{
  "d_model": 512,
  "activation": "geglu",
  "qk_norm": false,
  "bias": "none",
  "decay_shape": "linear",
  "steps": 3994
}
MLP neurons of a small language model. Each row is named by its layer, matrix (down: output weights) and neuron, and shows model dimensions 373-436. Each number is 200 + 40 x the weight over its row's rms, rounded and kept within 0 to 999. A neuron's up and down rows have the sign that makes its largest values positive.
A block is one neuron, or neurons of one layer that tend to fire together. Before each block is what it responds to, as a language model described it from the Wikipedia text at the highest values.

Description: Foreign name-final syllables
L4.down505,197,214,233,151,244,234,118,191,219,162,218,190,189,145,211,169,189,220,197,184,273,172,201,224,225,188,245,224,143,177,129,252,195,222,150,204,146,233,196,197,244,277,197,190,175,170,245,139,217,215,217,172,207,214,156,239,108,306,222,144,247,199,169,225
L4.down1110,221,200,208,125,180,185,244,210,171,178,182,224,237,178,140,238,260,203,142,227,183,174,234,120,127,132,180,202,227,214,168,134,163,134,262,206,231,194,185,226,187,157,165,247,295,198,208,164,246,180,127,200,182,147,132,177,232,193,211,163,198,165,176,169
L4.down1416,189,283,199,147,182,98,221,155,182,168,137,163,134,214,206,166,186,130,196,166,150,222,238,281,190,263,197,160,186,138,149,202,190,161,209,192,180,205,149,150,228,199,175,244,196,131,153,175,181,144,166,233,247,241,219,170,146,224,233,160,224,195,237,132
L4.down1894,172,129,154,135,194,233,163,253,242,222,149,171,217,218,192,169,212,183,201,249,204,190,260,213,229,147,196,225,224,243,179,233,264,289,228,221,253,202,158,254,189,202,207,123,235,253,214,216,240,218,210,150,128,219,179,199,167,193,233,164,131,182,167,171

Description: Quantifier all, empty cells
L5.down144,252,255,209,204,192,274,229,126,187,187,288,275,132,238,206,219,212,154,212,208,172,206,242,202,165,196,112,118,242,279,270,224,231,197,197,155,179,241,246,190,126,178,236,233,91,222,224,240,229,167,217,189,237,182,203,229,206,236,200,183,259,161,205,102
L5.down496,249,206,197,128,181,188,154,194,245,154,187,185,179,189,157,159,168,236,141,177,270,159,175,192,236,208,180,105,234,195,190,163,232,223,239,218,207,200,217,273,201,172,240,176,256,265,250,244,182,189,162,184,156,156,121,164,170,174,224,154,224,164,189,167
L5.down524,186,116,170,288,176,240,184,230,212,274,197,217,186,201,210,189,193,250,182,161,193,195,228,144,189,178,196,239,249,204,159,204,282,161,121,133,172,253,210,234,137,228,189,179,206,173,214,205,163,227,197,202,170,216,215,178,173,204,265,132,186,226,188,334
L5.down571,236,235,307,188,236,202,257,191,192,195,190,252,195,202,191,225,191,146,153,182,211,251,248,100,145,126,227,177,195,172,237,181,171,254,218,141,208,230,203,213,128,209,174,184,88,190,231,227,175,177,203,230,186,147,137,180,171,217,231,190,195,214,270,160
L5.down1381,226,293,183,234,193,276,173,210,173,219,198,294,198,168,250,207,236,157,161,197,133,224,225,223,139,211,115,122,238,171,246,129,213,137,215,181,137,224,158,135,158,245,193,175,211,154,188,218,205,209,237,85,191,187,195,178,180,212,195,162,190,233,248,170
L5.down1925,289,229,223,191,202,163,214,182,208,242,228,224,223,201,206,194,266,238,158,267,195,223,171,154,189,286,203,192,187,254,208,194,167,166,266,187,185,285,281,227,190,234,204,251,231,250,180,175,234,173,230,226,212,199,192,175,224,169,159,186,237,255,203,160
L5.down1934,228,166,185,190,185,194,206,211,178,210,203,134,238,175,92,130,202,149,209,205,162,230,223,138,197,174,194,155,194,287,227,180,192,223,191,221,252,175,223,187,223,193,243,234,271,176,233,148,199,161,241,227,219,171,176,214,216,214,182,169,203,205,231,160
L5.down2039,242,210,216,219,218,283,126,205,201,97,158,204,229,200,273,159,231,120,170,176,124,163,250,226,176,190,111,177,225,276,251,191,161,198,157,289,150,180,146,204,205,248,196,222,193,246,205,165,137,241,211,128,214,138,187,179,168,216,208,214,242,197,204,177

Description: Manner and time adverbs
L4.down3,226,162,177,194,214,204,276,173,195,193,146,245,234,127,133,160,220,155,201,155,160,228,194,196,231,257,134,182,201,168,210,223,177,250,214,175,242,257,208,176,225,215,194,190,226,253,266,109,189,232,184,210,199,199,184,154,221,151,215,214,205,239,201,154
L4.down114,178,170,198,238,132,223,246,144,131,145,147,167,128,199,238,214,181,220,270,267,231,229,203,154,195,219,197,228,159,204,175,196,195,223,158,253,149,191,229,166,215,157,266,205,268,218,221,190,199,188,133,178,219,273,276,208,138,138,179,162,213,209,194,225
L4.down1092,212,195,198,305,220,196,242,171,170,173,177,210,129,228,191,153,257,241,245,158,157,159,204,258,209,255,270,200,189,213,239,188,78,235,171,231,177,247,254,196,139,222,228,211,239,257,276,234,226,240,164,202,158,252,184,219,232,158,194,192,192,187,201,85
L4.down2032,167,209,179,283,111,249,124,187,191,167,244,160,122,195,211,197,194,229,168,248,246,244,171,267,203,303,146,192,138,210,144,167,201,152,210,190,191,125,220,244,221,198,212,309,252,237,256,259,207,158,193,172,129,244,183,251,218,218,286,239,152,251,198,171

Description: Name-ending subword pieces
L5.down304,270,142,190,242,310,77,172,222,159,231,216,199,271,187,170,166,220,186,270,227,198,206,201,148,246,252,239,235,243,177,221,246,242,304,240,204,163,245,228,225,277,216,204,179,201,140,263,233,235,203,246,265,248,177,195,261,107,198,189,219,166,116,303,213
L5.down337,217,221,166,206,256,224,189,246,209,178,231,277,218,222,184,161,184,202,226,160,253,181,214,233,253,109,134,253,229,153,184,202,229,256,213,221,265,175,204,252,160,216,174,174,55,181,241,191,185,211,196,216,199,205,184,172,246,244,248,193,176,179,158,144
L5.down594,230,173,238,257,130,260,168,250,135,191,165,229,232,190,241,265,197,202,243,213,256,252,238,185,137,165,166,260,177,194,234,218,163,233,144,230,174,107,251,295,228,197,219,152,164,214,199,200,254,158,194,224,205,173,201,242,232,140,278,214,152,188,207,205
L5.down614,174,253,175,211,157,245,190,209,275,212,271,221,195,137,211,241,223,204,224,144,249,181,242,243,212,235,155,211,145,213,193,201,230,140,172,156,273,203,200,198,194,148,245,216,181,211,179,195,266,282,249,193,197,171,162,217,202,215,169,237,100,199,173,217
L5.down728,188,215,170,178,133,253,251,180,179,239,169,260,127,138,124,194,185,170,174,166,130,241,222,141,185,224,267,247,122,190,222,157,152,169,199,178,134,180,186,222,174,231,243,167,233,148,172,234,194,241,140,195,165,94,203,194,246,226,176,198,216,172,198,193
L5.down1055,247,214,154,194,250,184,147,167,125,191,245,226,224,205,189,218,198,240,181,154,255,200,254,259,221,265,211,163,118,271,255,218,207,169,189,234,211,181,176,231,184,179,134,117,211,211,178,177,187,177,195,214,202,228,170,218,240,172,166,197,229,224,178,170
L5.down1451,172,159,163,199,237,325,184,173,248,184,192,205,201,245,157,175,242,147,183,207,180,152,246,193,145,195,180,196,201,261,202,196,184,255,128,203,179,203,245,265,185,209,166,103,137,184,251,153,284,209,109,177,205,207,175,237,144,187,231,181,231,171,190,177
L5.down1745,241,128,184,143,228,188,206,213,191,193,221,128,208,216,206,249,199,173,151,96,226,234,222,185,181,166,219,279,224,192,209,216,192,172,222,265,169,177,249,203,253,110,269,203,198,179,200,222,208,209,211,161,161,293,170,177,247,225,178,243,158,210,181,221

Description: Number-fragment continuations
L3.down1444,193,160,271,190,265,244,221,199,175,201,319,198,265,137,147,195,170,194,212,234,274,260,214,202,176,217,155,207,200,191,128,178,218,187,170,174,140,147,184,184,215,152,208,223,234,238,214,197,220,170,243,136,162,171,155,187,203,181,168,190,173,194,175,216
L3.down1658,149,214,230,219,228,273,163,210,150,178,259,121,223,178,177,196,234,155,298,243,224,273,169,190,161,192,238,237,174,153,233,166,182,125,157,200,175,156,175,233,222,154,210,204,212,216,207,190,200,141,190,116,179,176,177,214,225,189,211,194,126,239,151,167

Description: Preposition "on"
L5.down241,132,181,173,124,221,259,185,241,280,177,131,238,222,204,199,215,218,171,236,204,188,186,178,237,218,228,151,203,182,141,222,237,114,241,176,211,152,165,190,191,207,236,227,153,169,232,215,219,197,219,262,227,188,261,200,234,166,183,183,215,204,232,229,200
L5.down516,162,179,237,205,191,148,167,217,227,210,221,192,226,190,221,92,184,301,211,244,213,279,163,149,216,208,240,217,231,201,162,114,186,247,241,210,141,122,151,217,189,187,214,212,130,203,208,181,207,209,235,217,208,175,184,195,182,175,180,135,244,215,195,256
L5.down866,208,231,251,180,229,202,209,210,229,255,175,218,221,170,197,238,196,206,237,202,179,199,198,206,226,189,247,213,270,211,307,218,260,227,199,203,217,209,212,228,180,280,229,277,192,140,235,249,190,155,218,226,256,200,167,213,192,177,303,292,129,242,227,247
L5.down966,205,259,223,161,232,311,191,196,227,182,260,326,206,217,170,235,200,222,184,245,219,229,194,203,242,221,127,220,169,232,196,141,215,206,258,167,171,177,169,225,153,253,222,183,122,192,148,292,180,192,195,210,247,188,192,177,240,238,163,238,177,230,156,170
L5.down1475,163,259,238,246,187,179,78,209,232,216,161,97,186,195,131,143,193,237,193,208,180,250,252,140,235,146,285,200,188,130,255,178,223,246,224,151,177,212,185,196,191,243,230,226,116,221,123,184,231,260,185,276,228,199,203,231,182,84,206,158,222,229,156,214
L5.down1570,186,143,200,137,243,160,209,149,190,233,162,174,253,167,227,167,282,265,152,176,133,186,156,210,222,181,251,218,170,202,257,218,265,231,195,232,241,182,205,253,128,256,147,154,263,160,164,167,135,200,126,233,212,183,217,217,241,158,175,220,162,200,274,192
L5.down1578,192,185,178,227,229,247,204,174,281,228,285,206,135,214,195,186,200,164,155,189,177,202,274,238,216,263,257,253,215,181,227,178,161,165,231,212,181,166,179,172,168,193,212,180,105,199,132,255,204,173,254,151,143,150,195,205,163,199,122,257,124,172,158,151
L5.down2020,206,230,195,213,216,201,219,199,218,246,169,135,202,194,155,125,184,222,185,186,177,207,295,124,230,221,264,164,200,147,214,205,232,150,207,214,298,129,237,151,199,262,215,174,235,171,282,198,192,118,162,134,185,203,181,142,219,128,184,194,206,169,250,150

Description: Numeric stat figures
L5.down70,256,223,256,179,185,309,168,154,100,218,223,149,255,193,216,136,148,177,224,119,237,222,190,211,219,145,126,210,264,208,211,157,201,276,230,118,182,203,201,229,181,149,203,193,47,225,162,190,200,210,216,221,171,230,234,224,195,184,235,224,174,159,256,140
L5.down565,192,257,193,232,185,243,236,139,186,221,216,193,149,154,206,204,199,218,216,195,166,167,203,233,253,152,207,230,120,201,195,133,187,274,224,238,130,186,182,261,187,201,284,278,171,202,184,227,162,180,184,259,178,203,169,285,199,215,220,166,173,170,177,182
L5.down878,232,141,175,254,191,402,158,174,240,133,214,217,216,229,192,197,230,163,168,192,199,189,180,148,204,227,112,217,217,155,273,217,195,289,197,192,137,208,196,276,202,163,231,136,47,196,194,233,248,216,188,186,222,185,204,172,215,220,220,179,238,154,161,164
L5.down1163,178,283,195,201,245,276,242,222,150,201,163,154,219,188,209,217,181,142,146,181,294,200,154,220,156,142,211,205,199,203,235,165,199,243,185,149,193,143,199,279,203,228,253,258,152,284,169,212,241,172,199,234,267,236,179,209,197,226,252,203,218,268,283,204
L5.down1362,172,241,156,149,206,160,163,177,243,189,178,273,225,166,112,178,217,217,230,210,232,215,125,191,179,212,296,235,207,195,170,197,246,153,184,209,196,278,190,156,190,193,199,255,204,186,259,182,249,251,220,216,190,170,168,179,194,206,327,288,212,216,268,193
L5.down1438,190,151,203,196,179,242,198,134,146,185,220,169,249,208,219,200,198,173,235,185,262,198,255,247,170,236,213,180,124,179,247,149,144,281,186,193,178,211,231,333,260,175,248,273,135,141,213,207,207,119,197,219,192,250,187,127,242,239,222,205,180,257,267,185
L5.down1644,181,194,218,174,259,238,268,204,155,254,156,276,200,215,216,142,163,225,209,171,214,219,223,160,200,163,236,214,152,228,208,243,243,182,155,158,203,224,192,155,169,220,154,125,162,180,239,168,157,200,188,182,188,186,177,165,238,153,180,211,207,126,251,191
L5.down1820,168,202,218,244,297,323,156,166,136,228,148,201,155,155,206,246,184,238,195,215,236,257,215,200,142,205,214,238,171,285,248,260,126,192,214,217,211,240,193,220,140,191,179,135,216,180,212,184,193,229,193,222,184,134,218,217,236,195,211,129,178,156,203,153

Description: Competition and institution name endings
L4.down256,220,165,195,238,185,266,195,214,273,190,167,228,197,161,168,188,166,161,242,157,225,180,268,275,239,199,219,218,239,130,182,204,233,183,190,187,253,186,248,229,252,341,228,252,204,162,190,184,206,187,178,141,144,203,230,298,151,179,215,219,143,160,243,190
L4.down386,166,293,231,187,180,193,184,243,152,144,188,152,133,271,211,174,212,255,239,151,168,187,186,206,250,233,128,187,184,221,237,231,240,198,224,279,257,188,121,265,267,234,179,214,212,174,238,106,191,221,215,253,190,234,285,138,167,203,160,219,206,259,213,208
L4.down535,249,210,283,121,194,112,249,145,197,205,218,138,158,210,248,256,136,218,163,210,156,193,222,252,131,219,167,179,181,204,139,258,242,143,181,191,202,214,173,200,191,270,154,210,75,181,199,195,218,180,166,187,154,303,205,160,234,211,284,253,210,228,187,218
L4.down1300,269,132,112,229,215,136,178,135,179,160,244,211,215,177,202,240,177,231,126,225,250,210,282,197,206,144,180,223,199,107,185,224,189,253,264,197,186,181,207,238,187,108,173,204,196,192,153,209,146,175,258,175,208,214,277,161,231,185,291,192,163,275,143,164

Description: Competition and organization names
L5.down168,227,251,221,120,187,230,223,245,236,218,284,174,236,233,287,231,184,234,163,240,202,200,206,202,168,225,150,144,272,155,134,248,252,185,294,190,268,223,173,254,202,252,241,229,157,255,163,205,241,251,175,273,292,261,193,169,221,218,243,92,240,291,233,174
L5.down289,204,184,160,181,155,219,159,172,189,225,175,143,158,172,279,206,234,258,185,115,212,145,225,261,248,224,216,189,188,252,145,204,173,167,216,219,213,205,186,234,142,171,175,189,242,249,232,243,231,246,203,211,174,174,226,248,178,134,137,142,130,149,216,142
L5.down391,279,256,195,229,245,242,176,241,174,166,267,218,173,182,134,223,222,200,213,195,236,220,209,200,161,277,180,258,228,249,190,166,245,198,272,133,114,207,235,214,183,144,231,194,84,255,279,175,224,237,165,143,178,226,192,178,175,254,234,176,224,275,235,192
L5.down435,186,232,208,157,249,231,180,252,222,144,221,207,192,170,243,238,215,154,189,199,226,235,227,243,137,199,170,201,109,160,209,220,260,324,171,262,172,154,198,111,148,230,151,196,232,214,198,236,290,240,246,156,218,256,240,187,201,207,200,181,184,257,158,263
L5.down1320,186,148,198,280,194,299,146,199,204,251,216,200,190,245,184,195,183,193,159,211,219,250,233,193,216,199,57,191,228,267,225,169,201,246,217,248,186,165,236,228,237,173,144,199,87,265,254,279,208,191,233,189,131,240,141,224,213,335,239,197,209,223,217,161
L5.down1445,183,158,99,184,169,171,188,178,209,190,115,191,174,227,201,131,145,148,174,213,228,197,219,165,182,199,181,214,206,212,195,182,209,146,294,170,218,236,201,292,152,141,167,156,184,186,150,188,182,198,229,164,263,111,247,202,210,240,151,241,163,138,230,172
L5.down1477,266,219,189,214,302,253,143,89,203,206,167,181,176,173,212,209,275,244,251,168,153,194,207,198,286,178,139,196,129,201,258,182,190,228,223,189,178,157,269,246,257,221,189,194,171,253,214,179,212,170,249,210,256,209,281,264,178,186,194,150,224,187,213,251
L5.down1837,224,204,191,220,231,256,240,208,249,132,254,170,159,152,147,238,182,276,154,117,184,220,210,174,274,168,99,157,266,173,195,204,219,205,237,257,195,78,171,244,251,182,199,204,208,238,161,116,228,228,114,197,180,217,189,183,204,179,177,189,239,223,198,139

Description: First word of names
L3.down272,200,200,156,203,177,222,174,226,193,163,211,171,213,177,174,152,132,241,264,165,198,227,248,205,243,141,109,191,240,164,158,183,230,158,185,227,223,216,263,154,180,155,239,235,183,220,196,244,233,127,274,207,178,201,225,216,152,230,150,201,209,140,181,193
L3.down1705,230,255,226,168,246,190,286,210,177,194,152,197,180,229,235,264,220,239,148,174,180,212,208,196,208,241,223,166,220,240,168,179,184,220,151,258,199,154,152,163,186,233,241,210,126,186,167,178,234,252,231,279,229,182,156,275,229,176,178,199,191,238,211,176

Description: Sports league acronyms
L3.down33,204,171,151,204,134,279,199,174,205,145,239,160,199,216,229,224,138,210,231,191,211,167,225,268,199,246,199,219,200,243,116,166,285,181,236,158,155,195,180,231,153,206,124,247,154,237,221,262,247,177,195,195,86,244,195,180,254,146,203,198,157,288,188,152
L3.down1425,212,219,197,177,255,197,203,119,236,184,149,235,162,158,253,215,208,230,210,234,199,150,205,230,160,209,193,149,224,197,239,276,168,190,249,302,211,149,215,218,264,214,186,262,142,181,312,207,224,162,164,171,162,135,189,203,197,198,147,145,181,209,269,187

Description: Empty table cells
L3.down1251,214,204,169,250,218,242,253,201,184,212,180,234,233,129,173,151,192,178,121,246,155,221,206,141,198,215,183,189,164,210,196,218,222,149,187,153,222,208,136,202,214,231,263,255,165,323,193,102,182,161,251,145,157,196,204,206,223,178,189,150,167,211,282,212
L3.down1672,194,195,161,226,224,245,188,181,227,223,169,192,295,134,204,217,233,135,219,211,229,175,212,251,262,227,197,206,215,212,242,264,193,155,262,254,210,183,245,186,191,253,194,237,162,240,160,169,166,215,266,285,207,199,163,200,240,249,194,194,214,190,229,179

Description: On in names and titles
L4.down445,250,234,192,180,310,292,209,237,247,271,130,199,241,192,224,241,170,210,281,240,236,214,166,258,215,248,175,170,218,176,218,209,209,144,280,200,238,234,213,189,203,213,177,142,197,224,150,210,192,162,256,188,268,192,236,208,240,210,226,204,186,186,207,237
L4.down705,152,207,209,158,247,311,295,277,156,188,184,211,194,222,88,251,203,212,155,235,183,166,138,170,163,241,187,213,187,236,173,145,209,255,172,196,167,129,171,214,195,239,245,184,178,125,236,166,236,279,208,189,203,245,200,195,261,74,156,223,125,238,187,150
L4.down1133,181,262,177,165,213,187,190,209,200,264,193,179,248,164,208,161,211,212,230,265,182,183,171,138,231,246,176,239,196,198,260,219,178,303,216,214,179,244,215,224,107,247,123,232,338,159,133,210,202,188,212,163,191,170,122,290,121,139,175,191,184,187,215,199
L4.down1906,197,191,214,184,180,198,227,158,130,257,209,224,255,201,189,165,164,201,187,242,168,238,163,231,256,190,201,167,204,183,229,231,214,267,234,177,224,183,208,137,204,234,182,248,274,195,180,188,239,164,197,188,210,213,224,211,154,156,209,199,159,163,237,233

Description: Numbers in table cells
L4.down682,218,267,171,171,165,241,233,181,136,218,239,147,218,99,234,211,239,212,176,205,155,220,204,237,257,234,183,135,243,192,190,218,177,211,163,235,176,268,224,249,232,178,257,244,152,217,147,167,167,209,182,164,209,218,187,173,157,154,189,186,256,122,213,233
L4.down1130,287,192,180,181,213,255,180,175,171,212,188,141,201,179,112,226,184,197,194,190,213,192,177,208,196,181,192,264,241,177,194,196,165,223,139,162,195,245,228,246,217,133,346,195,100,216,209,181,176,275,224,136,150,214,171,172,233,226,147,207,282,120,204,229
L4.down1394,280,251,256,214,213,213,232,193,236,200,232,169,204,188,180,242,169,175,197,206,203,142,186,252,191,168,199,153,214,237,245,167,179,183,260,221,193,171,211,188,255,178,238,191,98,220,191,171,237,270,182,185,117,159,197,171,258,221,139,204,233,242,204,222
L4.down1707,289,230,180,120,189,245,184,137,233,188,222,176,197,263,187,151,259,222,220,156,132,192,193,252,138,207,147,202,191,173,234,183,197,169,194,202,233,237,265,209,185,154,289,207,152,209,128,228,168,189,148,160,167,204,256,140,239,178,135,169,154,88,193,238

Description: Table pipes, name starts
L5.down156,193,186,204,170,178,296,198,229,264,196,172,163,148,192,261,176,237,241,147,169,244,227,221,171,263,229,187,189,231,284,232,252,191,260,235,269,167,214,207,176,162,209,195,154,208,199,179,211,228,208,203,141,201,129,155,258,191,250,186,189,192,256,245,200
L5.down631,159,209,152,233,151,195,203,271,199,238,143,289,184,189,98,173,215,192,168,180,233,243,197,127,220,193,150,122,216,197,172,150,190,273,191,210,216,185,214,143,238,193,259,159,190,229,242,248,268,192,157,193,244,159,187,227,181,195,137,272,121,218,245,225
L5.down788,150,220,259,155,222,307,193,232,179,239,172,232,194,214,214,244,158,205,231,192,150,196,148,158,200,219,134,178,244,162,235,189,232,165,145,138,237,201,198,272,177,290,210,192,109,180,199,176,228,172,175,111,164,172,278,250,207,155,222,274,276,142,222,237
L5.down932,219,229,220,235,212,322,148,195,226,208,256,249,208,244,214,192,177,207,160,177,225,179,227,208,134,152,87,136,210,183,226,222,240,232,88,203,199,123,246,242,140,241,302,166,167,137,196,227,203,169,281,190,202,185,265,131,216,211,242,266,273,227,230,258
L5.down1107,218,134,222,202,192,214,145,181,193,239,217,194,149,242,200,184,191,166,151,239,143,224,211,239,162,202,104,167,183,240,128,206,242,228,223,142,197,227,157,208,250,174,176,248,156,192,124,183,161,211,213,74,185,190,135,205,136,177,308,226,236,231,202,268
L5.down1181,220,273,199,225,132,216,217,135,187,199,179,297,150,216,217,244,187,156,214,250,138,202,159,172,137,184,142,196,178,241,175,163,147,145,214,253,139,267,256,178,180,245,220,206,221,183,322,240,269,148,224,190,243,239,200,215,251,255,211,124,180,210,149,180
L5.down1697,133,237,213,198,174,194,223,191,295,212,272,208,268,244,165,157,187,157,117,315,188,151,211,233,111,252,237,208,157,217,187,215,239,283,246,178,215,222,231,241,172,205,191,195,97,185,223,182,235,197,249,220,191,165,197,164,241,231,133,221,187,234,277,205
L5.down1798,219,210,278,235,161,204,212,204,294,187,199,224,216,161,198,173,205,193,164,205,220,223,199,180,281,199,246,162,191,214,135,208,138,218,241,185,218,158,151,230,225,305,220,157,148,198,179,141,234,173,226,167,178,201,208,212,197,181,130,225,165,187,192,211

Description: Proper-name first pieces
L4.down222,137,170,219,168,160,258,214,147,141,190,197,232,141,213,188,213,197,225,157,205,279,196,232,199,184,178,166,242,76,248,187,195,182,299,241,207,218,158,215,215,194,185,274,188,190,170,215,147,116,199,187,182,199,157,246,200,200,206,167,226,228,195,179,192
L4.down1101,173,246,167,189,209,215,202,211,144,190,223,194,209,218,175,285,203,178,206,210,160,183,232,191,216,233,232,185,172,197,169,161,223,180,252,310,214,182,173,143,228,211,267,279,160,153,189,219,151,248,138,200,194,199,214,167,220,153,174,269,243,205,201,164
L4.down1104,253,181,201,211,178,166,154,196,210,184,188,248,171,268,249,194,76,175,214,203,192,167,118,257,212,201,215,187,220,246,234,274,160,145,166,189,241,189,155,254,215,231,221,115,214,256,195,260,195,144,170,261,271,162,184,195,252,261,143,189,264,271,197,166
L4.down1428,263,212,132,171,215,178,146,236,187,184,238,195,217,216,193,253,159,228,246,228,123,204,192,205,155,216,205,227,176,211,166,199,165,182,285,256,226,196,196,229,194,177,199,147,134,235,248,217,258,131,289,215,194,261,295,199,252,291,166,128,273,276,271,146

Description: Empty table cells
L4.down970,242,245,240,209,221,288,169,204,192,229,197,199,138,255,202,211,212,241,183,190,126,196,228,201,164,219,166,148,160,218,218,178,176,138,154,218,203,200,227,174,130,202,213,245,202,184,157,254,175,219,191,34,209,196,142,228,222,216,181,148,209,227,198,110
L4.down1097,207,206,193,213,241,279,170,175,188,252,176,223,117,196,208,247,212,216,167,182,164,202,236,198,199,238,166,157,201,225,212,212,207,188,223,191,162,150,205,165,197,166,165,176,219,204,152,212,173,236,252,16,211,235,219,186,177,232,233,142,236,194,191,190
L4.down1747,252,260,258,255,223,226,142,131,121,230,209,197,134,188,185,225,239,194,249,187,149,255,203,182,186,263,197,218,170,224,162,227,287,130,211,190,257,152,204,108,203,225,170,224,133,217,193,255,238,211,183,111,155,133,186,192,143,220,233,171,176,203,195,192
L4.down1996,209,212,211,239,175,269,152,226,164,204,207,197,133,230,219,139,253,239,212,240,200,243,174,220,216,225,132,188,209,220,179,172,287,207,243,241,205,227,176,149,212,221,154,179,181,174,212,265,168,178,227,91,175,230,245,198,248,212,287,200,152,270,226,231

Description: Final piece of names
L3.down947,234,175,200,191,161,312,178,149,226,170,209,149,166,199,177,167,227,102,298,205,265,181,269,188,170,204,223,121,71,197,217,276,185,171,266,186,164,198,200,204,182,190,227,172,198,170,233,143,186,170,209,169,151,146,201,293,241,231,175,181,204,225,215,185
L3.down1468,200,126,187,173,209,301,183,230,221,102,229,119,224,158,115,190,239,231,238,161,183,306,231,253,225,239,191,151,175,231,184,203,306,200,243,132,124,205,207,200,230,166,222,185,44,194,160,230,182,207,249,149,246,182,207,225,190,210,165,184,170,169,177,178